python train.py --head_dim=64 --norm_place="pre" --bias="all" --init_std_up=0.0322 --optimizer="adam_variant" --beta2=0.95 --warmup_steps=419 --train_tokens=349700000 --steps=5451
MLP neurons of a small language model. Each row is named by its layer, matrix (up: input weights) and neuron, and shows model dimensions 208-271. Each number is 128 + 24 x the weight over its row's rms, rounded and kept within 0 to 255.
Before each neuron's rows, "fires on" lists the tokens most often at its 100 highest values on Wikipedia text that the model never trained on.

fires on: " |", "|", " ", "os", "ok"
L8.up200 [114 147 154 121 125 107 130 165  94 106 146 109 139 131 126 136 127 131 137 140  94 112 137 118 136 141 127 185 144 168 149 154 131  69 124 127 135 151 150 143 111 164 109 121 147 102 125 111 115 108 120 180 133 126 162 147  89 108  86 135 144 115 172  94]

fires on: " |", " ===", " as"
L7.up1411 [176 124  97  98  81 111 101 116 124 134  89 128 125 156 136 138 126 109 162 106 102 140 161 132 138 124 139 160 141 103 168 117 129  92 108 146 208 138 116 104 137 160 102  61 191  87 151 141 137 136 169 112 167 109 138 117 128 126 122 171 144 124 126 129]

fires on: " ==", "\n", "==", " and", " career=="
L6.up523 [138 117  96 144 151 168 158 118 145 116  98 117 103 151 114  59 158  85 123 143  90  89  93 104 134 128 117 122 148 144 134 139  90  83 102 162  97 138 146 156 150 148 101 137 126 151 163 162 142  91 136 123 176 159 133 101 138 123 122 159  97 129  78 102]

fires on: "st", " Result", " work", "p", "St", " F"
L7.up753 [ 88 177 137 165 144 135 122 107 158  73 126 113 111  96 124 136 113 110 120  93 100 147 129 106 114 141 100 128 130 145 137 124 147 135  81 148 163 127 141 126 129 120 147 120 172 139 106 127 126 106 135 117 136 116 135  82 196 125 143  82 119 106 125 102]

fires on: "m", "ve", "p", "ver", "per", "ple"
L6.up138 [114 131  99 197 151 129  90  95 142  80 144  95  94 122 107 132 133 112  93 143 152 139 164 125 106 117 119 104 135 129 115 137 105 119 177 178  95 132 133 141 137 106  95 171 177 182 177 165 148 109 132 115 150 149  96  97 152 111 124 177 141  95 120 117]

fires on: " which", " also", " who", " later", " (I"
L8.up486 [ 69 129 110 106  99 119 181 153 149 129 138 114 138 117 144 141 141 158 123 116 148 123 132 176 136 117 111 111 105 134 190 112 141 133 130 138  96 106 138 139 104  93 111 115 139 140 100 144 157 111 172 128 135 107 106 163 145 152 128 152 128 115 153 124]

fires on: " of", " in", " |", " to"
L8.up301 [125 135 100 169  69  72 103 126 132 136 137 137  97  92 159 146 123 111 114 140 114 106 108 134 121 185 160 127 122 197 136 131 150 129 130 138 148 130 174 161 136 122 132 134 107 124 153 121 156 125 131 118 158 131 117 126 144 110 119 127 119 126 133 148]

fires on: "v", " l", "c", "l"
L7.up257 [109 109 134 143 105 134 101 140 162 111 111 102 124 128 155 113 138 122 129 137 117 179 127 128 139 166 111 130 154 162 142 104 126 118 111 119 141 123 113 137 146 137  84  98  79 168 157 135 111 112 129 121  96 133 139  82 124 151 160 153 151 101 127 135]

fires on: "t", "at", "m", "f", "p", "s"
L6.up404 [146 177 148 152 119 117 133 135 104 128 125 168 109 144 163 143 109  85 146 147 149 109 139 114 161 126 126 132 118 116 116 175 125  84 142 116 114 136 121  86 126 140 122 128 117 170 136 154 116 115 117 149 161 132 137 154 151 116  92 120  91 112 129 128]

fires on: "-", "b", "c", "st", "f", " Re"
L7.up1301 [ 57 106 111 141 150 146 121 124 105 117 140 119 133 103 134 178 123 150 114 147 129 135 126 117  70 103 126 121 126 132 104 153  69 136 108 144 124 138 132 138 154 148 136 104 133 127 126 174 125 101 121 130 182 130 125 121 125 107 158 156 102 106 136 134]

fires on: ")", " ;", ").", ");", "ST)"
L7.up925 [163 150 136 114 115 111 155 154 150  90 115 125 157 136 152 112 127 123 136 132 118 152 117 152 136 134 136 121 120 194 122 172 131  87 138 137 164  79 104 100 121 113 126 158 109 114 121 144 153 109 149 149 180 138  88 155 137 121 138 139 162 139  87 124]

fires on: " is", "==", " has", " He", " was", " he"
L8.up54 [134 121 114 157 101  98 128 121 127 104 136 113 116 136 133 110 141 146  99 146 122 144 134 105 139 151 111 142 151 120 112 136  98 106 161 156 145 105 128 117 176 142 101 105 137 139 147 160 136 138 157 133 123 124 141 102 157  98 136 138 119  79 123 160]

fires on: " s", " up", "-s", " S", " sp"
L7.up1194 [134 188 121 158 106 137 114 127 121 118 145  97 169 106 130 133 117 135 119 148 119 109 100 140 127 122 141 105 158 126 169 136 142  94 136 177 146 100 121 104 113 149 132 142 134 103 105 167 161 156 114 130 151 107 118 150 139  94 120 146 133 120 156 124]

fires on: "|", " been", " was", " |", " L", "\n"
L6.up402 [147 135 145 147 105 124 146 171 129  77 123 114 148 124 114 162  97 105 122 131  89 122  90 156 125 152 160 116 166 142 158 105 131 113 130 117 185 124 154 153 122 158 111 108 129  97 118 130 103  90 142 141 130 143 116 146 108 127 171 103 113  95 127 109]

fires on: " most", "H", "I", " I", " where"
L7.up268 [ 95 130 106 153 156 111 103 129 130 119 130  80 152 126 127 126 109 131 155 139 168 114 117 132 116 131  97 101 159 155 133 108 125 138 110 137 120 133 174 109 150 158 143 118 148 121 123  97 135 134 147 105 152 124 131 163 136 102 130 124  88 131 202 147]

fires on: " to", " and", " for", "-", ",", " And"
L7.up1012 [126 164 114 127 106 159 137 109 134  91 120 153 139 121 134 129 115 114 167 175 118 124  99 100 124 130 165 115 166 132 150 157 108 131 123 155 174 134 131 104 127 135 135 127 100  90 152 162 157 132 113 130 138 161 109 128 152 136 152 122  95 104 190 146]

fires on: " |", " 4;", ","
L3.up199 [153 137 147 162 145 134  97 152 124 134 121  75 147 112 124 122 132 124 135 140 121 127 106 147 152 115 152 152 162 156 158 127 101 136 144 111 142 112 151 108 118 148 121 125 115 132 160 115 155 130 117 137 126 108 161 141 162  98 124 158 149 116 168 119]

fires on: " |", " Goals", "\n", " /"
L6.up1167 [128 109 101  91  59 126 144 117 151 103  79 134 132 146 127 138 137 130 111 143  91  87 135  87 122 136 137 167 153 155 135 134 189 104 126 176 140 126 153 152 122 147 110 112 130 131 130 185 138 112 165 139  97 145 109 113 154 112 144 151 132 137 136 133]

fires on: " a", "-", "ur", "c", " C"
L8.up261 [ 87 152 130 124 101 110 137 138 155 152 131 136 148 169 166 106 163 163 143 160 133 103  89  76 117 157  97 142 132 121 143 140  89 141 118 143  95  94 141 107 136 148 167 193  85 163 132 143 124 124 100 160 138 128 113 161 111  94 109 114 117 136 143 126]

fires on: "b", "p", "t", "av", "as", "m"
L7.up132 [149 131 162 143 119 130 116 109 138  65 122 108 112 154 136  97 132 102 125 117 151 159 116 105 109 110 150 119 128 109 122 129 169  83 135 148 115 105 145  93 134 126 114 135 153 155 151 142 129 104 110 130 130 159 128 114 141 122 145 149 129 123 116 153]

fires on: " |", " of", " 7;"
L6.up1173 [125 125 123 125 108 140 144 104 119 156 159 115 130 180 129 117 127 138 185 151 110  92 138 126 125 123 117 176 149 133 178 171 104 131 129 112 198 129 169 123 148 165 126 111 114 121 113 136 120 125 138 142 182 100 135 133  94 111  93 127  97 136 146 116]

fires on: " is", "w", "p"
L7.up1522 [130 175 104 149 132 103  83 116 152 121 130  87  99 122 127 137 124 122 112 117 171 180 137  96 120  95 142 132 131 152 142  99 158 148 121 169 181 184  92 151 165 127 109 123 121 102 125 180 117  89 140 133  98 167 157 163 161 156  88 105  84  98 140  94]

fires on: " I", " as", " where", " n", " des", " between"
L7.up1268 [159 137  76 137  91 118 119 211 124 151 134  84 169 119 130  99 146 153 141 131 140 166 150 166 169 150 111 124 131 123 141 122 155 122 109 189 139 118 158 112 138 140 118  97 120 125 148 140 137 155 172  93 146 120 108 199 153 113 117 166 107 112 134 120]

fires on: "ing", " that", " of", " has"
L8.up891 [ 76 125  91 163 150 101 135 137 143 120 107 103  98  77 150 177 158 121 100 156 104 152 130 117 172 126 156  95 134 128 110 167 149 120 142 115 109 130  99 121 100 147 118 105 122 172 144 126 134 108 173  61 116  66 105 135 110 116 151 109 125 126 155 115]

fires on: " in", " on", " of", " under", "24"
L7.up1084 [106 153 110 135 131 134 108 105 126 134 140 167 119 125 169 169  90 115 140 167 126 125 169 105 115 138 169 140 122 158 135 146 160 120 113 160 144 122 141 116  83 107 110 190 119 154 126 142 124 118 160 115 118 128 154  80 148 152 116  71 122  94 173 154]

fires on: " his", " its", " their", " g", " her", " =="
L6.up718 [154  96 132 164 135 108 157 190 158 120 140 137 138 139  78 124 115 139 128 146 168 135 119 161 167 116 160 143 170 115 168  85  87 115 118 145 155  95 144 144 139 130 166 121 100 123 122 124 142 129 142 137 146 125 158 139 161 118 138 119 171 143 109 137]

fires on: " |", " is", "mi"
L7.up1150 [ 98 175 129 153 131 110  91 156 146 129 114  97 171 133 156 158 114 102 146 120 125 155  81 125 200  96 148 111 167 138  83 135 158  89 137 127 108 138 128 144 149 139 122 121 127 134 145 132  90 101 115 102 116 143 161 182 106 128  94 131  95 104 159 107]

fires on: " a", " is", "=", " was", " an", "),"
L8.up688 [ 96 141 126 146 147 134 122 112 132 141 116 110 156 150 140 135 145 152 164 115 110 166 140 119 119  84  96 110 175 116 115 166 100 137 155 136 190  73  86 153 117 137 105 110 131 130 159 125 140  86 106 141 145 119 146 147  51 124  93 107 107  95 109  91]

fires on: " his", " the", " 194", " their", " its", " own"
L6.up1094 [111 130 122 148 113 111 169 131 169  58 128 128 162 107  88 179 133 112 119 132 127 158 111 121 124 127 153 105 151 138 144  94 133 128 124 193 165 139 114 123 126 133 113 159 126 172 117 135 180 130 147 123 149 115 124 122 163 117 122 133 130 146 122 132]

fires on: " |", " as", " un", " \"", " under"
L8.up550 [ 97 148 123 167  95 136 126 149 132 162 119  97 106 147 126 141 123 162  75 146 151 115 118 116 110 112 129 109 162 147 113 135 129 137 145 161 120 147 137 150 126 135 122 150 143 140 132 139 140 144  98  96 154 134  97 143 147  91 156 185 185  82 129 123]

fires on: " part", " point", " East", " Warriors", " points"
L3.up328 [132 150 121 139  87 121 126 145 129 172  97 124 141 136 130 161 123 118 129 123 120 162 118 147 161 124 158 140 110 134 142 168  86  77 102 110  80 107 123 133 171 146 120 131 151 160 160 148  90 150 123 128 149 142 138 180 159 127  85 139 137 112 146 129]

fires on: " R", " and", " scored", " as", " half", " scoring"
L8.up373 [158 144  92 109  84 168 110 126 126 106 163 153 139 165 113 104 113 130 170 138 117 144 107  95 121  90 149 117 154 166 171 140 138 114 110 130 185 119 166 120 134 178 147  91 178 116 136 117 166 124 144 126  69 151 115 158 131 112 114 145 130 120 137  99]

fires on: "-", " &", "ulus", " to", " of", "ple"
L8.up649 [156 147  97 161 115 140 110 109 151 134 109  95 105 134 161 134  96 139 118 127 127 132  95 134 139 111 174 139 124 186 110 142 101 143 126 180 103 143 145 113 165 154  96 169 163 131 175 138 141 122 100 135 102 131 138 156 127  98 117 152 118 152 127 139]

fires on: " as", "S", " \"", "/", "\"", " \"s"
L8.up287 [128 142 128 122 103 116 121 166 164 158 132 105 120 179  86 108 115 196 154 136 128 110 116 148 117  79 112 109 132 168 131 149 111 157 175 168 129 125 126 157 129 138 157  99 147 100 106 191 171 103 138 131 102 177 140 161 145 107 141 155 180 125 106 138]

fires on: ";", ");", " ;", "),"
L6.up1100 [127 178 167 150 161 150 119 124 150 112 123  97 135 132 128 117 135 141 161 142 134 104  97 136 111 124 142 134 134 142 164 138 150  92  91 114 167  62  95 142 125 112 131  94 117 113 167 143 196  91 147 157 150 107  91 176 135 114 150 180 158 152 121 130]

fires on: " of", " for", " to"
L8.up97 [ 85 143  93 181 113 116 125 123 117  87 154  89  75 112 184 126 117 132 150 168 138 176 143 118 113 128 117 142 141 118 200 103 137  94 117 137 150 100 139 142 103 182 113 127 151 135 127 108 135 129 165 121 136 156 132 132 136 147 159 131 113 160 148 129]

fires on: " |"
L3.up1448 [110 123  99 160 126 133 101 146 138 134 141 106 124 164 155 131  89 156 148  96  96 126 126 134 151 146 136 164 168 135 149 150 105 115 107 141 179  87 162 137 150 133 135  86 180 116 135 142 122 105 143 141 113 134 136 171 126  85 159 132 121 120 132 117]

fires on: " not", " a", " or", " just", " and"
L6.up276 [138 126  97 161 109 129 126 123 139 148 129 107 117 122 125 118  83 177 152 156 142 111 158 137 103 142 131 126 149 176 110 130 141  95 121 147 111  97  95 134 106 171  90 152 170 145 114 124 151 131 151 106 152  89 101 167 113 102 140 144 104  78 114 109]

fires on: " is", " was", " south", ":", " were"
L8.up744 [ 86 159 136 126 140 125  83 133 114 127 176 118 125 148 175 147 137  84 156 109 152 148 102 134 107 164 119  93 152 144 137 190 114 157 154 103 124 165 127 163 126 170 118 133 133 145 157 103 150 126  96 126 110 111 110 159 142 119 126 124 122 138 138 100]

fires on: " to", " an", " rec", " would", " unc", " real"
L8.up1525 [ 91  91 110 163 127 100 118 117 130  92 100 121 125 167 133 140  95 140 147 132 152 164 147 114  87 136 181 113 159 117 152  95  89 110 117 187 115 135 133 145 148 160 104 138 133 110 136 133 166 112 124 177 145 138 103  77 185 117 109 113 108 146 147 135]

fires on: " between", " from", " both", " of", "es"
L8.up997 [148 148  74 163  83  82 117 160 155  83 120 111 151 106 116 152 118 103 140 122 128 145 148 120 132 137 115 123 152 109 120  89 104 117 129 191 135 113 147  88 101 114 151 142  98 153 148 159 174 151 159 138 137  97 129 157 113 138 124 142 134 114 139 159]

fires on: "\n", " as", " \"", " 0"
L8.up990 [117 131 153 111 141 166 126 140 137 146 113 130 131 146 142 140 147 145 112 143  97 160 108 118 151 107 141 123 136 102 156 148 124 130 142 124 166  95 140 143 104 114 163 101  97 131 111 108 145  81 122 134 153 104 128 161 120 122 123 133 177 106 123 116]

fires on: " l", " Ar", " was", " arch", " Arch", " an"
L8.up1530 [108 145 152 161 162  89 129 123 119 141 112  86 131 137 138 120 123  92 146 143 156 153 124  90 124 137 151  84 116 114 109 153  84 109 117 113 168  88 111 174 157 143 132 149  87 132 151 120 112  91 116 110 127 150 174 111 111 143  98 106 142 129 148 121]

fires on: " |", "x", "-p", "-", " ===", "\n"
L6.up1107 [128 130 131 113 139 113 102 126 153 116 135 119 110 117 107 142 134 128 149 107 119  91 134 121 119 148  88 139 112 124 148 121 134 112  64 133 146 118 141  96 128 150  98 168 107 185 157 146 159 117 137 128 191 121 124 148 138  84 165 157 126  76 148 126]

fires on: "-", "H", "r", "y", "es", "e"
L8.up811 [162 121 150 195 116 152 113 156 159 113 199 107 154 141 126 100 122 141 143 160 128 124 159 120 110 124 160  84  85 150 159 123  58 139 138 120 111 133 148 133 161 107 139 150 153 164 167 149 116 121 152 143  95 145 105 133 136 129 124 163 128 120 141 138]

fires on: " S", " and", " M", " P", " s", "\n"
L6.up1140 [123 146 133 105 164 168 162 162 176 135 102 103 148 114 146 144 137 118 139 185 118 108 103 118 113 138 129 120 148 144 138 135 140 123 123 139 133  75 156 156 140 156 127 100 140 123 100 107 114  84 123 134 138 147 135 133 120  93 146 146 138 112 157 140]

fires on: " and", "|", " |", " (", " or"
L8.up1489 [108  86 138 128 136 144 153 127 185 105 132 145 155 117 112 143 160 155 111 151 135  99 103 143 145 137 131 143 136 141 149 101 128 114  84 155 146 111 141 131 106 108 155  79 160 133 105 175 128 115 155 133 137 147 159 146 116  78 137 147 120 121 108 128]

fires on: " by", " under", " By", " without", " received"
L6.up264 [ 86 145  97  78 129 111 170 135 116 142 155  83 142 158 106 116  82 143 166 152 130 117 108 121 116 103 166 138 127 171 139 114 129 114 139  98 114 156 134 158 136 126 117 134 111 176 124 113 137 122 120 141  79 133 151 135 109 119 106 124 137 107 139 100]

fires on: " of", "=", " the", " releg"
L8.up1469 [130 176 110 167 145 139 135 131 143 123 127 108 119 156 134 120 106 136 141 151 105 115 124 121  41 114 178  77 191 132 123 144 102 114 144 124 148 129 148 111 163 142 103 133 171 127 139 127 147 104 175 133 143 127 130 152 130  97 151 126 104 125 132  83]

fires on: "==", " =", "s=="
L8.up962 [ 94 106  94 149 107 102  91 151 165 136 143 103 108 136 130  75 102 119 111 107  86 180 111  96 143 138 133 163 156 185 111  83 145 108 104 136 124  95 119 147 122 141 129 103 117 137 145 133 181 102 152 115 134 176 138 130 149 143 102 137 137 103  97 132]

fires on: "\n", "==", "===", " |", " also"
L8.up813 [136 115  95 133 137 125 116 127 105 102 116 129 135 118 111  92 124 118 153 144 122 138  93 156 160 151 165 139 193  96  88 131 123 111  89 111 162 119 164 130 118 185 167 129 140 172 133  90 145 101 136 124 108 111 152 110 144 117 124 153 101  93 123 154]

fires on: "s", "es", "i", "e", ";", " was"
L6.up923 [130 122 128 166 149 134 124 135 112 116 155  99 121 146 117 154 116 111 151 134 102 123 118 136 161 161 144 109 107 119 113 118 121  90 146 145  92  87 188 131 149  79 133 113 145 164 128 168 124 119 117 169 134 120 128 157 114 144 130 184 159  92 134 138]

fires on: " they", " who", " which", " he", " that"
L8.up764 [152 109  94 124  98 127 146 134 131 141 176 111 174 112 116 124 140 168 126 130 142 111 156 144 151 136 133 123 100 104 145 130 137  94 103 144 128 104 152 156 120 128 120  79 170 153 153 121 152  95 134 125 179 143 118 150 105 137 117 143 150 144 149 137]

fires on: "ed", "ing", " of", "s", "ar", " the"
L8.up1429 [ 94 139  93 153 165 150 118  76 166 108 120  93 124 113 150 161 133 176 136 134 145 149 135 129 156 151 176  63 113 107 142 123 109  96 101 158 145 112 125  80 106 117 126 121 150 149 158 133 124 142 142 141 109 128 148 119 128 155 155 166 105 136 135 125]

fires on: "\n", "l", "c", "er", "ak", "al"
L8.up713 [120 138 134 123  91 108 115 135 150  79 127 124 114 129 161 180 137 124 166 145  92 144 147  97 132 153 129 147  96 129 120 130  90  91  77 108 113 102 118 130 148 133  82 117 139 136 153 117 142 149 127 118 155 134 120 125 103 158 165 151 158 120 126 108]

fires on: " and", " of", " against", " over", " in", "\n"
L8.up1134 [105 157 144 146 106 116  94 146 120 116 124 124 102 109 155 129 117 158 139 157 106 114 161 164 129 144 165 113 129 175 110 183 130 132 143 103 224 142 148  93 156 150 143 191  99 158 130 123 186 154 167 119 112 136 139 106 109 130  91 169  94 134 160 127]

fires on: "\n", " before"
L6.up1251 [130 104 150 146 121 155 119 134  97  79 133 169 127  98  98 137 134  96 104 168  80 140 122 132 135 112 117 114 140 144 176 117 158 121 141 123 145  73 151 121 143 154 135 136 108 121 170  95 132 113 130 115 160 122 135 136 108 102 148 159 148 121 133 148]

fires on: "\n", " in", "In", " and", "On", "-"
L8.up1488 [130 125 136 154 139 101 113 101 132 118 156 114 111 134 152 161 141 131 154 141 149 155 105  81 121 140 164 164 145 141 118 147 121  73 160 123 181 118 138  99 120 157 123  88 110 151 153 133 146 135 138 148 155 181 144 128 143 162 124 129 119  96 124 154]

fires on: "\n", " and", " would", "\n ", " and,"
L8.up446 [140 153  99 125 126 129 140 112 133 146 168  82 125 172 125 142 163  97 125 114 160 112 108 113 118 143  99  91 115 172 162 149 142 138 146 132  93 134 163 138 139 134 140 136 115 115 130 138 147 104 153 134 155 102 161 160 129 108 144 130 151 100 138 156]

fires on: "\n", "=="
L7.up1105 [130 111 100 125  93 131 147 147 103 143 127  98 118  89 119 139 127 117 122 130 120 109 152 108 116 102 156 112 172 139 100 111 119  97 108 148 129 134 101 124 101 143 112 158  98 130 163 121 185  98 106 147 132 129 166 122 150 119 167 155 118 120  94  96]

fires on: " de", "í", " et", " la", "ado", " al"
L6.up963 [125 144 136 129  71 122 115 151 155 104  92 126 141 134  99  66 166 123 147 171 116 120 194 126 128 112 129 124 130 141 181 118 169 110 147 115 139  84 108 189 135 116  98 149 150 111 164  92 144 133 141 172  63 176 182 151 119 186 167 121 107 153 155 129]

fires on: " '", " under", " by", " over", " -", " anti-"
L6.up588 [ 96 111 126  86  97 104  83 158 124 161 129 137 169 129 147 116 110 110 183 164 137 109 110 117 114 101 138 141 139 151 145 147 123 137 110 125 113 109 130 147 124 134 112 118 117 161 113 153  93 148 107  98  93 145 141 148 121 113 155 132 110  94 168 118]

fires on: "y", "s", "t", "h", "sh", "ak"
L7.up710 [144 134 119 150 145 104 106 123 127 167 133 114 124 128 168 134 140 120 127 157 121 127 107  95 140 148 158 165 119 148 117 105 101  88  97 152  94 126 157  82 171 109 146 146 141 180 131 131 132 140 107 201 132 129 165 120 130 111 125 147  70 115 101 124]

fires on: " not", " |", " a", "\n"
L8.up13 [ 82 129 128 141 149 147 141 134  84 114 123 166 166 126 104 112 140 125 138 160 132 149 130 143 162 148 145 110 158 116 151 136 149 127 112 113 137 130 168  89 106 131 112 105 151 148 143 159 142 117 136 149 160  89 163 126 152 115 140 171 138 114 130 155]

fires on: " to", " an", " in", " of", " the"
L6.up607 [128 193 104 131 142 111  80 151 142 111 100 138 144 146 132 139  91 124 110 144 186 131 113 104 133 135 180 139 116 133 103 117 138 120 140 134 156 138 144 142 136 147 122 132 134 124 195 129  93 117 105 131 105 120 129 126 154 143 126 152 126 143 174 119]

fires on: "th", "ic", "st", "ing", " its", "rd"
L7.up173 [153 178 103 158 138 140 156  93 123 140 123 123 137 167 107 181  80 156 111 143 165 130 119 138 119 121 110  95 144 107 117 110 142 130  98 135 136 153 106 118 143 105 112 114 192 149 149 130 155 151 154  94 146 117  85 104 114 134 127 121 105  98 163  88]

fires on: " the", " |"
L7.up478 [126 112  93 166  65  72 150  89 146 169 153 116 150 129 116  84 119 137 150 135 104 202 150 114 124 166 148 141 109  80 151 125 132  95 129 171 150 133 104 170 127 139 141  62 147 107 109 150 142 113 144 155 114 119 154 125 100 110  87 145 102  95 163 108]

fires on: " of", " from", ":", "s:", "\n"
L6.up1484 [141 164  90 154  92  95 105 139 127 127 120  98 124 155 175 144 118 130 113 136 131 136 148 101 134 115 148  89  95 147 148 150 131 154 100 130 144 153 145 111 130  93 114  89  94 157 145 132 130 152 138 141 151 121 108 112  83 105 153 134 120 108 159 140]

fires on: " is", " a", " s", " the", "==", " may"
L7.up1428 [126 118 132 169  83  75 150 144 148  74 109 139 114 181 168  94 105 131  95 153 154 153 101 111 148 165 135 145 195 122 154  86 103 134 115 176 136  56 114 109 141 128 143 120 130 146 148 102 166 122 101 103 130 123 123 137 119 113 109 109 113  74 135 115]

fires on: " and", "\n"
L6.up442 [114 143 133 122  75 159 141 164 166 102 127 120 142 111 150 137 144  97 124 143 118 103 120 141 145  96 116 138 133 150 147 140 165 139 126 140 150 128 145 133 139 110 109 125 104 177 140 137 156  97 146 147  94 123 128 116 139 111 167 157 155 117 150 141]

fires on: "\n", " over", " than", " as", " of"
L8.up351 [130 129  88 118 129 112 111 152 134  82 126 121 110 195 171 136 147 113 158 146 144 180 145  88 159 135 128 117 166  93 150 132 112 135 117 107 154 113 128 135 118 131 118 111 128 147 116 122  90 143 117 133 110 146 103 157 117 143 145 168 117  72 185 125]

fires on: " |"
L8.up796 [134 109 129  90  68 137 143 120 151 130 132 126 147 158 114 125 141 102 143 128  97 131 144 120 128 164 109 161 154 148 142 154 185 131  66 159 182 152 149 127 103 187 126 108 107 112 181 169 127 117 167 148 119 118 176  99 145 140  76 116 148 126 120 154]

fires on: " |", "\n", " has"
L7.up431 [169  97 110 120  94 143  96 148 105 152 144 108  89  83 126 107 118 111 123 156 118 104 137 133 133 147 112 107 148 117  95  98 142 134 125 127 158  93 149 112 133 141  96 153 120 143 173  98 189 133 151 131 111 138 126 103 155  79 165 147 126 125 162 131]

fires on: " and", " |", "\n", "V", " "
L8.up1244 [155 105  72 122 147 107 109 134 175 120 169  95 155 156 144 105 144  82 129 149 128 112 117 107 127 147 147 157 147 150 113 142 145 102 112 166 103 165 127 151 158 119 132  71 116 140 105 164 100 143 151 149 186 105 152 135 119 125 142 162 119  93 112 119]

fires on: " |", " ", "\n"
L8.up1380 [ 71 118 115 100 133 139 125 137 151 118 137 106 158 164 123 114 125 115 141 174 103 118 101 120 140 133 123 142 139 173 154 107 109 107 126 112 110 130 125 181 189 106  99 109 134 103 151 123 117 115 143 137 154 135 125 137 104  99 100 132 165  96 128 106]

fires on: "\n", " ==", " made", " is", " on", " as"
L6.up529 [127 140  72 157 154 172 146 145 168 100 117  97 140 162 180 127 171 113 107 131 102 135 142  96 176 130 144 135 138 116 133 125 110 102 121 142 139 106 121 182 146 122 116  87  80 149 143 119 150  95 127  95 182 168 112 130 144 142 141 148 177  92 144 119]

fires on: " of", "l", " L", " mm", "el", " |"
L8.up1152 [158 124 131 145 111 168 143 163 162 126  98 127 160 140 155 140  92 125 134 139 148 147  95 117  96 146 129 139 128 134 129 120 118  98 105 154 164 129 206 148 116 125 127  99 149 106 120 133 118 115 116  99 159  98 143 132 122 158 152  80 119 160 151 134]

fires on: " a", " as", ":", " an", " and", " \""
L6.up1065 [138  83 105 102 131 152 112 119 110 168 177 116 157 114 137 144 122 177 117 152 139 125 126 164  89 132 111 127 116 150 160 117 104 128 136 130 115 101 142 128 142 179 103 152 138 113 116 118 152 136 167 138 134 149  96 114 133 141 143 161 142  85 118 121]

fires on: " which", ")", " who", " and"
L7.up253 [137 135 131  81 127  93 141 105 152 154 122  56 149 129 157 120  82 172 130 158  98 120 176 162 159 101 108  86 116 157 168 154 154 101 124 163 145 135 129 135 138 125 129 127 161  97 121  92 130 130 138 130 140 150  96 155 146 104  97 175 109  96 120 109]

fires on: "\n", " of", " King", " President"
L8.up1106 [106 119 103 100 114 106 129 131 128 117 159 121 110 170 150 144 114 122 157 119 149 167 159  84 141 156 103 165 118 144 160 125 129 104 127  99 167 126 136 143 115 174 165 100 112 147 142 138 133 137 152 122 160 163 113 140 107 121 114 150 120 128 134 135]